config = dict(
    n_layer=14,
    d_model=704,
    n_head=11,
    n_kv_head=1,
    head_dim=64,
    d_mlp=1856,
    vocab_size=32000,
    activation='swiglu',
    norm='rmsnorm',
    norm_place='pre',
    norm_eps=1e-06,
    positions='rope',
    rope_base=10000.0,
    rope_fraction=0.25,
    qk_norm=True,
    attn_scale=0.132,
    bias='none',
    tie_embeddings=False,
    parallel_block=False,
    init='uniform',
    init_std_qkv=0.0154,
    init_std_o=0.0029,
    init_std_up=0.0154,
    init_std_down=0.0029,
    init_mimetic=0.7,
    optimizer='adamw',
    lr=0.000873,
    beta1=0.95,
    beta2=0.98,
    weight_decay=0.15,
    lr_head=0.00575,
    warmup_steps=558,
    schedule='wsd',
    decay_fraction=1.0,
    decay_shape='linear',
    final_lr_fraction=0.0,
    batch_tokens=131072,
    seq_len=1024,
    doc_mask=True,
    z_loss=1e-05,
    train_tokens=1377000000,
    steps=10506,
    dataset='wikipedia_en',
)
MLP neurons of a small language model. Each row is named by its layer, matrix (gate and up: input weights) and neuron, and shows model dimensions 64-159. Each number is 128 + 24 x the weight over its row's rms, rounded and kept within 0 to 255. Numbers have three digits each. A neuron's up and down rows have the sign that makes its largest values positive.
Before each neuron's rows, "fires after" lists the tokens most often just before its 100 highest values on Wikipedia text that the model never trained on.

fires after: ",", " New", "In"
L7.gate173:100130098165125119157096151106134100142107159120142137164105135161133115124122131125129086095146130135185086136139108127134186127140155123112125152065107163100162162128145090131152134091145160088144097129138150140118091095121113101095112089093126128157138139143107130147163103147171135156
L7.up173:116147145161118120153119137135110183166118150113093089159172126139148148118111128157126112115159118130141138134109092126166107154152136131106145081166126196147128125118119046096088128115140154118175095110090133133145138133141153141126103109135147133130117183104107143134163126153135117124

fires after: " (", " \"", " ", " [", "-", " '"
L5.gate1097:108137150116162178142130128139129128128144139104102158127142121131118138118083124123137161113124098122177100148096174095096118147137139109122091124096116091184170122149089121130101073183153123092131138115086114119143136116161135130149152144139143124111147106105090112179125139158153122090
L5.up1097:091141135096140153124181110120135117152163103126151098119108152167097144167108117139119164099124114137108159115141134071090116102112120136071175092157166113134105149118120136117082141119093107153154141147128081147134111120058124123163162122112122076143169181182135139134156110088096127174

fires after: " the", " The", "The"
L7.gate762:119165106132099133156160089128106121123152127113143176104144156163128148088123130111096114091097145094149151160111072114114139124143120135128079128083145130149154121164104121129121160128112119146172167166150105121145090152147137157108174119120129087156157100084139081142137107152120119145
L7.up762:140144105125152140158085116127110128104164116118134116156086126143125143131149144151131119099126127107158099161081127088138116151120158160109158138145140147113089144130099150148127158125133117106108145133134091137107113139182131121124118105104167164147094130108134125106085100098160144106

fires after: " the", " The"
L7.gate546:145122131135111125110133149101143132113181144122120171153119156110118153101122135095107125094107107109162087145118107155143145132146134151130112145114121137140144182143128165116104133137134116116153132136167177122113120132135141118134156098113114076156133100125134108140112132075147128106
L7.up546:149086112099099131131091164133163137155111128168125132104130150124108156120154153109123156093144098120155132120107149157093097139139141129156154121108103136126133096041119107111117109122111154105104154183165114124126132141100142117130138137142142142159124138104156111112129117120096104136

fires after: "\n", ".", " \"", " (", "-"
L5.gate1013:112168131138151124132124173082113114117097153136127155083134121150092085080081155123145155137127125105180127142108125098090099138151134092101112129096150097167156133142128121126103121136097123129147121131107069111118114167127174094108180136145159093151127067101120141126122137145134139114
L5.up1013:125179122119107145117120106154123122147100120144128094121104193091090131120138153114161134135138146097100113110142146119143104138108150072110153102142125103166103131127142137113114123144090107128114142107116153095177133133106124152118131118103138113121122131153142123107160108142094131133

fires after: " a", " A", " |", "A", " an"
L7.gate532:158098135134135114142119170135141165129145154141093114132140105114131162130132105131120096104126095100110111193156183133130170148163132098122116132116138105099129148166126125142122068116125148124082162111136152111113103111167090135116101139124149130126107148158131124140151152140100112087
L7.up532:152086075136115147142136126108133132127139112111128120111128106102131155095098090137105085135101117078086141150137114161117123131156100140129110091138105152139168143107117085139147080125128118138104133152113110105129127119104152098126146155132127129133112178151127123151131113096093109119

fires after: " (", " \"", "-", " [", " "
L5.gate569:116135164118152171120116120080123158172123139102089130107133147124123159117090129125142136122110136121129131138118126190119147152148149102084117131118171097138153109115115143102180118167088098146118142146108116102151095116151157119151144133105118106141121085077118177143115165136123120128
L5.up569:088156135136161104090176110135117122113159097093117106132172155151135152177104108128116139114111167139093104130119128149143179119127114128104090097128135141123126146130070121140169080087123133149150155151117125138108128112097194149089120161114123124115142124126157103087126151150130069132

fires after: " |", "|", "=="
L3.gate842:128107127139122074108141144111165177097122178177163114115133118154104112128113159106116115111132132178112110146114088105093128128124107120136116127119102111129160138167124124128132075131162093125148144135140099118104116158140092159129084129142153141146128133121104139128135157115131134137
L3.up842:117108125135174164112104140090140117143096160162170137168145122080111168147085122107131104125076130167109111128139130118131140139152152170101144094158102136150113108122137124113135132114107122134126133128134128130156097096160132158162090166121119135097088153091104143140100190134146148138

fires after: " |", ";", "|", " in", ","
L3.gate706:136141108104161096150126098120105159136137142153160135152111146143158129133157103165156107168147176096145152126150100099107111148096101145144115133123131141110147174149134122118132105128165138143141160131118078115147132147128143120120134150119118114153100122129123097092119147145119152085
L3.up706:111100152124135156136142096103137159165184111173155156116162142123169141100128124147139087137149106129154133165179099177116125131156111145146151150163104125111141080194116124123142100154146154106115184149142126123132101140117098108140100119137119108146112152136122094100147127187120133117

fires after: " |", ";"
L7.gate597:113127096129079125126136138107169117122112137157151150111140129162073108113139128125134140154130143119170143159088148115129140156162155127123134153100157120126160139123143088105088112124099099174103156181102168123130106117128079154085135158124118176171176122168118158123104125143151147114
L7.up597:142064136121126108137132138126132112132126144146102141090146097111124154121096101094137098167095139115129103120112161165135129155103151132163086150100152163138122138155122097100151134115136140088115055140106136151144082126118105117154143126141161109124100147113155136146181081154147115112

fires after: " the", " The"
L7.gate400:120149115112121118146159123115122158115126148152171138150058134161133119089147088083120132115111122094149104140104092067103095138108173146156100180079133160127139104162111144116113111152112123132120151142151110096160112075171117116087190100110137105170129097136156125146110106112124150138
L7.up400:162137124109111080184139102133157121146142115100089095119157134179137139129176119131133113153135144124072134130077074093115139127155108167105141112138111135128140152086118126134137140106153137122186141148121122111104115128098151111162102124119131109136106139101114113107131165151136135141

fires after: " |", ".", " to", " was", " W"
L7.gate998:161120117160148088136148068174117159122158097136124142116103099135117106131099134128154089130162122118119127143151072140141160119146080116124119145113142120143178163121158144118129120096153188141095091122143148134108167131148160072136122117155112146133098130131138175101122117125140137147
L7.up998:158138112144121138124136135130109152123117084090127114071130150124139137107126149146144089136130116096128139136118093138079136080156143166102104124100119126124137122163103112117086103152089137097201119083123169087102142150159140114103111148138137124150091148100122122123113133142119143156

fires after: ","
L7.gate292:061141159163134102146134154112127104115098113126110145137159097123149129126161118089145161151154070100154145078108154129124160131112134127105097121102149143114170133152124117144148130143124142098113104115151143103113129121119113158111146146117101099147120078094121129144092170123128099095
L7.up292:124097132150123149132100140155092138147185163116097128137134166113108158158122107167144086158152121128132101134127118128135091125096159131105143140104192128144113115129152099152107119136149127159126127136105135139146129122140122088104110152118136109117119088127090134138113098179096124162

fires after: " ", " A", " a"
L5.gate424:155155120107096095116088126120107164131112116169112113109125139140122123115077169103128142143108098136105115085093104091104096140112098109139126143115122084133135158102138146135133097150155111104105169147109158120142079106137116182134163180165114072137149061126090110146147187092128115162
L5.up424:127094124121123112157129136197108129146151127146099124132178088154149094110153163114122135102128137144156106137141103108046143083136138112105126111122145118143150141147124131155134159087135142151136099106105161154159118086122154144126133125098125125163115114137152155110131137144099138138

fires after: " the", " a", " The"
L7.gate1147:119114109146122129164127090147148134113164147102156133111138082152165127117095132110130081142136104126124183121134112162099146116115163102153115106134171113115115134166131119121147062163108177131117119091136116110134138076115080082083153140131085117124194108121131113140122130118111134151
L7.up1147:152124114095143158126118127144161142150082129125159161112097148129131119123126118141167128183122115106139165137096129156107156145174140113163116129150166128177113173111119102142146111146151116117057134114119170132131113102105123109110135123102137125150129097138110105128161149154113146123

fires after: " (", " ", " \"", "\n"
L5.gate1485:121113149149126107171125106118114151165074107127115127125165130132121114130091085154128120144126113152132095157154158108134131140139149131097104121130115104194155168111122130121097118149095125165148143133117124124141109100136079103113136137144154153075102085108156130123179080098105168101
L5.up1485:116112135148120139112147083110116095134105151152119176132125119179143188136147118112101161195096130123125101124108118152150105140139138162077111118156140103115128137139093102150096091150104142105158095137100097151108114117130140147131103109156114108119135093098123088115156140119129143091

fires after: " United", "S", " the"
L7.gate1734:137137138180120156139093158142121151139181131166150141164129124161133122145107148163093140129127146121145112139111151139143126157106123142131132155130094171102170135159055154114117180106112081135102149146149182129151123125164112131125128182141068118118116136152113192104170175123157118089
L7.up1734:127094109121128099146119126123096149176125166166136189132175156156151157115125135115141108130099127124150155116119120098141120148094124099160148135152119129102153102157105081120116123128144116114087108138137127136141125128135167078164142170156101104093123130116102114131157188133094100126

fires after: ",", " the", " in", " a"
L3.gate236:144117113110090139109086144149175120099131095079150139117147112132117142137108158094110157140163133124179115138102112132164148154068076139139139085155119111151163134137064123132105112127154142144131160116073120103083115138076113111121098118155127152128078125119109106146130116121157129117
L3.up236:112107090133106126113107119088162129079092110159125133102104123113136105135122170121134113150167123142165052160105126143147171162138079069141138102155125132135122103135136134144158128089153129122153110106158156157147108150116111137133144127155112100135118143097154137114141120089200125126

fires after: " |"
L7.gate980:150129105105117142122130185089152176110126114163163109125093072134108151134135151113133077131138087136166092102123154090109134075114109127109129107129113131132156081161141109102111109131106162153099176149153155084154127109115106151121137118135076097142116173149114109147133149108138149082
L7.up980:136068073112124130123143148140138145146085102135125141103100099100121135117129117139167113151132101133139150135132162094148108130092108122155149138134124171179106114095125183110115139115094089178115138110125134133126158163141092131175110130147143141098084168089137100140122120135121120147

fires after: " |", ",", ";"
L5.gate870:137182132172133153137152139145134115156185132122108116125152135137113105167084127159141122155109122160156137160114137095109116123119170131141107104105149131126152117160111130159111128118135197107134140117114107113113123142126128146122153144082142121126149154084160162179114100158121160149
L5.up870:122166134159134138101168140118116092098128106100102161124101144092144096101127144162175123125143168164157125104182150088112151116143102116133133164135106151117132128141144126098129146143136121119095150147175133132118106117157132148110134084157114105127157175109099108125130115155153124122

fires after: " A", " a", " co", "A", " U"
L5.gate337:115141144146136112125153174119146170101153124082115136104119081134178090104126138125156080107150142201139083147093120137146110134101101126105144110088123147096160131120101107108145134144101136112142158122151148149105128129136130091176134140117145101107111150149174167096119124124127143139
L5.up337:079182121111115131122131179094123165098102124150102151129141108133143160099151136050119098096104141139119114121163119078130119105144129105144155149148071123103118155116079129181074162102115145102123077154120139130120121111121112103127126146094134127131183085096120152142121161134143151102

fires after: " |", " with"
L5.gate369:164114099097124158137130102118118125098147126144146113088096126162109104119103138131140155116090119161111112136112163117141111092143155125133113156178113158216160125145119099111116080102108104175099141154130167100147110188123160140142147137103110133111150121134170148129094110134132140104
L5.up369:140113114138095107132159117120144067127100164120137102150158141119096124122147171105137112114071101126144122114097144084155155135154144068146125086129100144131120127147128111103175159121153123123143163151155119116121115131156120141149098114077150190162114137069111108128089113149114097183

fires after: " |", " +", "|", " the", "'"
L7.gate1174:156104116115133142145122142112146141087127105112146131144119094128184129124132115099142114141148128094156183130114142121098106138171162123081142125155075085159145099123097147109168068120110155169065102158139105111151121101146125135120137161144108106088125169146096098118155155134114101117
L7.up1174:137133119144161133131145125113120087136107165108126156098126144149131133101099115135155102126113121104159105178144084132142115128158173157111119110112143119161101095155120055156129100109161160111104132147119123135132130106128184094090162163107153130119092155126136159119178101087101149123

fires after: " |", "\n", "-", ".", " \"", " a"
L7.gate684:100101124121154149137124109140124079118107148142157103137140092160117126113118128097115090118124121112119133126106103154122152118181135124103153153101155125133133103107095093166140118056140171146132155197105123125107138134126172139094074138160099178184157151123138113104139108146100123109
L7.up684:129166125116135102120178142118121134127144154119116148077164132109158132108147143114140109143114148117137134100154116118111167098169100130164123163087159171108128087097153099129096147126178140099130120118168130135094104155077153174099100150101108104078139154097118117145095133120126110094

fires after: " a", "A"
L7.gate334:121117091127115125116077146089172184107101113127114119114127132149125124152108184158135102153138088143137139124115122121164095144126101154113161151145109146142162130116114164142150136116166110124132178157134129128100112172141138171162130120110133135108096119137130171113099096109152099124
L7.up334:121102141146122124121096153117077136116123086126092127116107115102144124108161134126153075115089117140118121114107122143116123117158126107155123101170141099112134118109139156128128114129118101149128172170096145120107126114126132133102114127164108124157133126081127161141092081084109098118

fires after: " |"
L7.gate119:102095134143093134138152153124119074096109114154105126127099075155092091068132154104157153134100168154159127099126161117136147133095120120128115153122122146187144143104150139098138124127103111150167117139116143126137159153127073145149136140119110134162133088124144144132127152155093109106
L7.up119:175127082134097167099153112097106141121122162187134158119132097135092145128122130149116097122160116122111122143127148116173155089090112127138112141103093128155106151103165092101119126154120132153161148118165127131150161144134079137139130122122074157088165156079142072128139089150159145113

fires after: ",", "."
L7.gate830:132151087128114117125115137102085133117158100150135122117182123157163120124142132134168103141116124107130142160095088138144139129105080138114142167105132125118155127174125100114142100147177142118101102170143107142117144138142107133122093153115103070133158104114121154116155129143147165134
L7.up830:118137140134101124156117146142171139122126097157117127087116137085093119115123107126114109164173118125173142070102139134128099084132122147154107151122134151113151098087148117097119147171177103127098073082137137127139116145175129173111134114118117131160136154097109154145129148149100157123